Weights of a small transformer language model: 4 heads of 64 (1 for keys and values), 480M tokens.
MLP neurons of a small language model. Each row is named by its layer, matrix (up: input weights) and neuron, and shows model dimensions 32-223. Each number is 128 + 24 x the weight over its row's rms, rounded and kept within 0 to 255. Numbers have three digits each.
After each neuron's rows, "fires after" lists the tokens most often just before its 100 highest values on Wikipedia text that the model never trained on.

L7.up714:094126116148150151134098143144099146142109143158138127153174146116105118120153123103099089133112159126098134147117107156133138096120123161124163124202144113117098139133123142096145091177127074112115180197141162138156130145116118159118097128103098132133128143117087139118123186118105089102147101144137148116108143110115115125126147164146175149163141128149126165089131107121092147108110128091125133135150087153116151145078130152065129140148124120119133131115070142155139142166144080150128101126141127141153110150113124140148124103082141117142127112171140120105123137159157127134
fires after: " on", " ", "On", " On"

L4.up999:114110131088099138138107133158159103173112080124136190096116099144134139117147117120133136117136079128107097109081119129096156143119117125121122128151159125160117146093118092129093118083154092099133110142133099161126130090145107104100120121119129113106128138143132127137111112120159134095155080153149144131121134094149143141148085143118092162113109146150098164174087113175089148109124115130093092092161137120120139163132151116127115139111091129139144116145096158101097129085092144148129051133082172141097089131131156122171118148098143104140161153135105090117122123161137145129
fires after: " F", " f", " n", " se", "ip"

L6.up141:103122150157144109130118138112177135160132151144107168131151141131126100101109105147147153119137145117124161134109128087126137065133136106122116136111125154147145156080102134141146095092085096120115111111146123097147120138147140145146119117122153109090174118075116105127141115127072142147147123134135128115123072155140135089143099117108106158151131119120118115130150132137146124142116087094119118147094176157162163114120112129153128145129134142177135139103120108126100104159122171165105104137106144111125117090116120156085158135167151146140069062104139186118125151185113125140
fires after: " St", " st", " has", " can", " re"

L4.up236:109119139111181115183143142130097141109135139133143097164110156127087106089111118103156142123106142116141136144151154116147123153093134118123152137141180092126132171170123155106101116119099096113121147126139164127091187147126125078164144136122134107088102174097119138114117119138167187120144094109136131077117105109085163139089143145137141089149163127106148117101156149116122139122147149077127122129095128119119113109087127154169085112134130147161160148126098104148127133110152102139138101110109131126099136106150140116102141114154116131086116108139172131125115158163093118126
fires after: "v", "re", "enc", " there", " some", " a"

L4.up33:092129159157103117150119135143133143123155066123098108138155137107103119153127120148118110124097129122119145107117168138102185133159143113125146107124164145156155176139121182122093157121115101155122125137074101122124130122117104120123172121115138119151109154149124117157103138137134151107171146128110152118147062113125181132123127110109136136104131149154177103126134126160113101121147132116121176157160149113104124129082119118137102111165146108095159114171154121132099116103070110147102121121150129145107169163121096147093155116142123136165132128170144112103147139152124165150
fires after: " h", "re", " a", " all", " g", " K"

L5.up298:108112160140151131121145159100147105107143136126093082132091119130162071097118173112113172114120129137110125170149126133123133109120156113119146133144157128080094164140114115106134110132113122097098110135116159142113127130165081150142089185133091166118122123099158129149121058109109094149130091122140160114124125147125123175143128210138145151083121144099130098095134112153146145122120151087076135155139129106122069105143135114161133121113136182139156133120178115119117125119133093110083123135158145123176146126102117132175121129118090169085105135151158119149117185116116148125
fires after: " H", "a", "h", " col", ".", " rec"

L5.up697:120146151109090121168152183147121166140131103147078117126103111137141143111147104115108124129137138126133123110161130123106133080100108078115111161152130067121150132102125133148116114139137114093093087157097077120159124150148092109101105131132109160160096140126106123128122125115156125202172143164092157125117095127124106137132155167089119153087111096117104149137090130177105152110110152128114154099105162127120102129093124109130097158163102119158079121121136160116113113128133113160100116145139088082190119083127127139097100108137140125120155116130094109126133129155134121140
fires after: " f", " F", "pl", "f", " feat", " le"

L5.up782:094092146125111126141183136138104116164177128091139082118156111154121150107123101155109086113113144161147105116165139130105105157117169124095134135091132104106140094172171131106141132153147113132117093135118176136121140135128139162136120104120124137182106082111138124098084085061183128138063134164166120095124127103129135110143143173116114085142178075132090102130160114141147127132114128149136129139097149144122110172113110147071104119111136119101100104112117106072112145087134166103079132118127115091125110079111140172127120109131150119105148129146116136118115135146132153132
fires after: " F", " Fl", "re", " fl", " f"

L4.up460:124122090128134141124151144186118144136128134119145119106137134114105145105093142096097124155091127156142092089167160115169120127097132082148135114173144091138115140119143125160140129128156125115176164140079132093103104168202136096095098124157091117141083095096151084161103148138115092150141186113088129106116104131115132153154076137129142114135117104111133150123162190131109129113085116160137131123130116138162105167098129129119083142151148131118155139086129113105100145167152146114132102146131156132142084138178142109141125088161102121115144105137104130108122110063134113101
fires after: " B", "f", " b", " f", " F", "ur"

L4.up574:145146129130122124121119145068155164116109164133121102089087128163131148120178158076102136169121130141133116130133124153109127113135150123113107146143145111156109112142125142114123110095135097120130056128081166078099078102133100101128127148124119100140132188137136154133130124126100169092137168089148108156108125115161137169120127149141099101165146098152109110189143127142157104127136127085115167146147141158091089130127139087154138108160132125114102111101120174113111122094091088163172118119108150138122115076113106129168105142089156138116125125098140144114139139136112133113
fires after: " N", "ro", "N", " ", "im"

L4.up410:130150128134124127151126125150115163076116119155158140117105156127146100104113161137123126145126102152134109099117092134101125110094132137174128105146122173145098118106108130156143108143134167126203118108161164129120116155150128162092160094124121110114103149163130155138114129163142117124121135101126146102102140150137115147078157105155146150123160081118127142100158132139135134118128074084134105092108112098137060175092135165133130163128090155092155141116133172120096167141127118162103110140136102131086081127105146085127134129122121110147136123142113112130093105082096127141
fires after: "at", " B", "ig", "ad", "h", "ud"

L8.up616:175147119161139142137129170116105099084112164095125108120169108162151104104156121144106141128113136155141138126120068138150150121119126137153163133152167110142129126061110137131125087122098096100139118165084116106144123133151147121123108088135110115091112120128122163121114112095153136116159136121091154145129113146126156124161137138126150117132143130136115148112170118146125146115081123051134095130121121167103130188164119079116119146126145175111110126130106200153145123092152142094131133104117143106173106106112112106130147146083113096112150144114108175166115128112081135094
fires after: " ", " c", " pr"

L8.up1002:113123137133160125141134120139107158146100152133132119137135092107136183117108104122140124140101100142107128105115121182119093125110098169152164177142152088152113074148097123081164124160136122136128141190128145128158156156134128084114105107128134141121120208141150140114137112165137090129141114115135081110120165091106127108159126079116150146145141123134150139126129134136139103143103112154153131113115122132109112121110115069141106152131066133127110164124157107104132140166122109133090150098099091176152141107156098132095133117093158126068117095127132161124114071142169104161
fires after: " B", " b", "B", " Bar", " A"

L4.up17:126122150105152131119122156149107116110174114156133113112165192140131163138098113132106150148130127174127111110123079082101139103140142135125161136143126151155122105138175085099109134150103133136108133121180157146124091156138085116152183168158115168113141201141127137129170135108099105117128138123116114137099159171115146152096101124096194157145131095071143125069140120110138096132100128135127112143153160082124116106131189134119127128108152129146154165139173117115092122094119140117125112113156144143093117112099075109167141154142120113149134132091110111120088149125123147147
fires after: "at", "b", "ut", " up", " ab", " B"

L4.up755:105160109115127133102094120142153128117173136104141140121144124120148107149156088102144142112101186114139160126146127159100131112165100119121152100165117102156132154122130135105137119131115121075109113138134113123077149138129111092124099070142103124118129146097122146116117112133161101152133148110075090121130114123155145140133061110138153116141139125110133138162081137120151126114136129124114133141097120091121097128111107181100146167145158146143111118119107124142143104076166126158127122169151147082113085090126138126066058152138155105123137140106074106129157121138104085130
fires after: " s", " st", " writ", "ad", "itle", "ro"

L4.up194:119121130139128129121163159114092116098124136131108113159146173139121127131119105179149098097161129136136119078133124112171109131139115171087125149096128119135117150130128153132139129098149103100108124148140126137115141099092112126138129111161159131143149110120135148115115112087114166122120103127151111121134121120134100182086196120155032129167119127146089141125101105093126120131111102110113129128121106143121080096109140099120119107132114153170130124110116105129165095109154109146128105101121129051147133110089144135180152140165114142155130120124125152163141141167131135138
fires after: " f", "f", " G", " F", "°"

L4.up441:190112181133094124114136124111129135086101152128103128112161110108133106110163086131127117128098129118161106114110123117108110148131078097118105122141112094118129164148142114110118109113116103155111147138174111135145103125156138128151100129120155154134117105100124134170155127084114133151107099156130170111081144116105091161118113121099119104139110100139070153079117087142110103086118147091132150121100153177125119149142132101096151166113149168135160108145176116135126182149099127149159110119096145079160123129140157090137134111106096147109166167123114144120120154104122144081
fires after: " W", " pr", " F", " occ", " Le", " g"

L4.up979:124174121152106105130166126124123133108132110149116141123153128106139130111168099126123094148139083136102138094148091149156139134127142115094149150127177119123151149131112165185098111158139131098157128116113147117158167154169127076100080130132101144162160116096172152135065126158129110132142136119127103116147167109106131105136094132159169119125142140167130096121132101164158138156101118096110105117117112119138151122100137128161106119131096117139149121171104125139129136101129128147140106121118114137172127116146140155131156198144075134094142139086110103157118108166096132111
fires after: "d", " r", " s", " D", " c", "r"

L4.up117:121106169159111165139127118147146121129175153134155139149130129147087117126166140127135156125100187161153114144120137147119127117105130118101101160136166099145125106146114126170108163119153130121091143154113109112125107114127125124152115135102089114136130125096146098100095114134130115147112155131173149115125115119142122113095131085137150130112107124163104136105163139123140113145113127113157137153166157148130130141082116083105145148098150094104169162150173095085070116124151182143103127109121094124080125168139149133157160101129138111129139163155123134134163123163105135079
fires after: "\n", " re", " m", " was", " e", " be"

L7.up835:106133080098111105115105076113154132099140155075185127102147148119115180144144124136124123148132110186132114085149115165142163137106184161087146125159142131163126183163095120115129146101117095124130123141159106169115118104134073181156121132087113111153105097108093108115117110104148158157128145169132120167120124151135133077154130131126107104117128099136121140161110168086150127138128120098124103144159151132135120130117120070112121122148141157138115150100167122140128145096122100126130124140169129094151139131172136143154144117106161149113130128155149125119102145079097149102
fires after: "0", "8", "7", "6", "9"

L4.up5:085152133100134090154128103094155115145128140070159147118153162101143181137118095174089131149119128172135119114119101157120163121098113129145130127207172139154124164132112125129118140100134092097126134159138150145125120116153131160152092111145117090160113071130080152150153137102125109108098118143153141171094122148136129112141143135153108108135105139128118175091109133158149144118119174141156116132175114129137113160136153107101158120140177110112102109070129141140156136110108145123131125116140148128113131154108132077121116122081111153094134149128149105113109159082130160133
fires after: "8", "9", "7", "6", "0"

L4.up499:100125107136139105090096115091111117115114124124107153115110120087116136128182099135159105152152113148118113082131152119092106130116138154170129106134136089113151179113131105104118092153078143116152130153112135130095106148110151131119149158133172115140109133150168167102120127130085124062119134141129119101132142119173097139133149120101142156186105133102090116130158097115122126097134064073143103134145145140156123166164151113113087129099125137128135147082136144128128105107171135134089104161135096126097119129167136091150143091141114106102130096099114134141139150109106134119
fires after: " T", "at", "o", " I", " At", " E"

L6.up253:118132125121120125145116109120139132157144118102162112096120156069122138160128116148138142141111141163105144128154144149131180112110141149108166128147149088103111172147113130136136134097151156131138105176105143120120081150148078131128122133122111121139100096069086100115111096164120163147095135146122158121101128151107098086168155112122097137108111127084103154111093104113126134127138138124109184146192115138126147105152147087146114073090139143117144132101134146100165137107142117118114124167140146127145159099144144136116129132111135167144115162174165135166154094105166152090
fires after: "0", "a", "7", "6", " T", "ra"

L5.up695:140099150130185126169144131126112127091090140102168103124138115145107155106170127114125143087109146123124130155130082157135149152126135107136147148129112114130100116049176112160102136119146105163116085119111154148115099124115108160139138125156168112114171104115128146077125155112207128153108076122121152136112125147159111130168136112136125150122099160118170111185168107080176130136158122099090094124127137128133136101130143144120162139133107109149164149187138175104118149129119115157071159145119195135145095120138126127139107113154101140097108110099119140127126129161088097135
fires after: " H", " the", "g", "in", "im"

L4.up243:138158098135144121072141121159151154061125087114173095119142108096119156138105149100107193118107120125117166114101123155111120152139142123158123127147111142160136079119101137128130116064133114139105132105134137136187161157144127136160100137156145104129153114145169122151098119124094120117143133159124148146100140115138114105139121123134107123123131115144069124121123163173140123135123110116124124109112151112098106141113067106111146113097121103116163183146158144124154118163127112134123144151117129109138100145143130196097169141128145123118066100153082130165092120132151131133
fires after: " B", " b", "er", "0", "5", " ch"

L8.up779:116095120132135095136121104120115083120146104110098167082120111122131144158106160099102139155087164161134166105080188115135120088109086124132165116153124129137163118117141113110088134168135128118185109162118133106091124152139136127116168142130131119163153138079106077122119084118124155098128163147101126143126117116133149108148105104104153135099158133156118134134099108131109169139099086098090140145148123166151138130117102133176130156093168124150131123139112104122138093168132128155106124121135108159104128146156185124168137142164126097154138100130117177126157150136110131139
fires after: " E", " A", " T", " a", "es"

L5.up344:166151142132114101115166099127137147072119120101153099093111096091127096146110145121138122121114147152122116091153120149113143149070134125114136132134149109154161104097142098083126096125125109159136162114128160130079112130112147174109115093166083108115130149158132120082114126105114131127112103157140076092125097154095115134157129109153126156113137136113126108124163160135120099140126144123107167097159124133109119137112121090142129098115120147137156145107131155130119141129102147081095071168124145103166166121116121090097154093111099114168123092105115122133097145124094156101
fires after: " p", " t", " n", " Q", " P", " c"

L4.up855:137138160135192141132159150112144106135139109159138112157133148129127118149093122126155118114161145100136188116115157157062137100139137155152092096111094161144101105133158114150101127163088110130107126160126151135109143112111118133127110100084123131150172172109134105127149104120125108145110157153136122120134121115120110150147082130125129120132091138138142127162109134146152089120128090102116129149122103108120186173091103132096127111067115113135079135111107115136145126139151137135147127149152147129167133101108141157110071134102161131080080128143124128097127150163136156096
fires after: "ou", " W", " St", " st", "ro"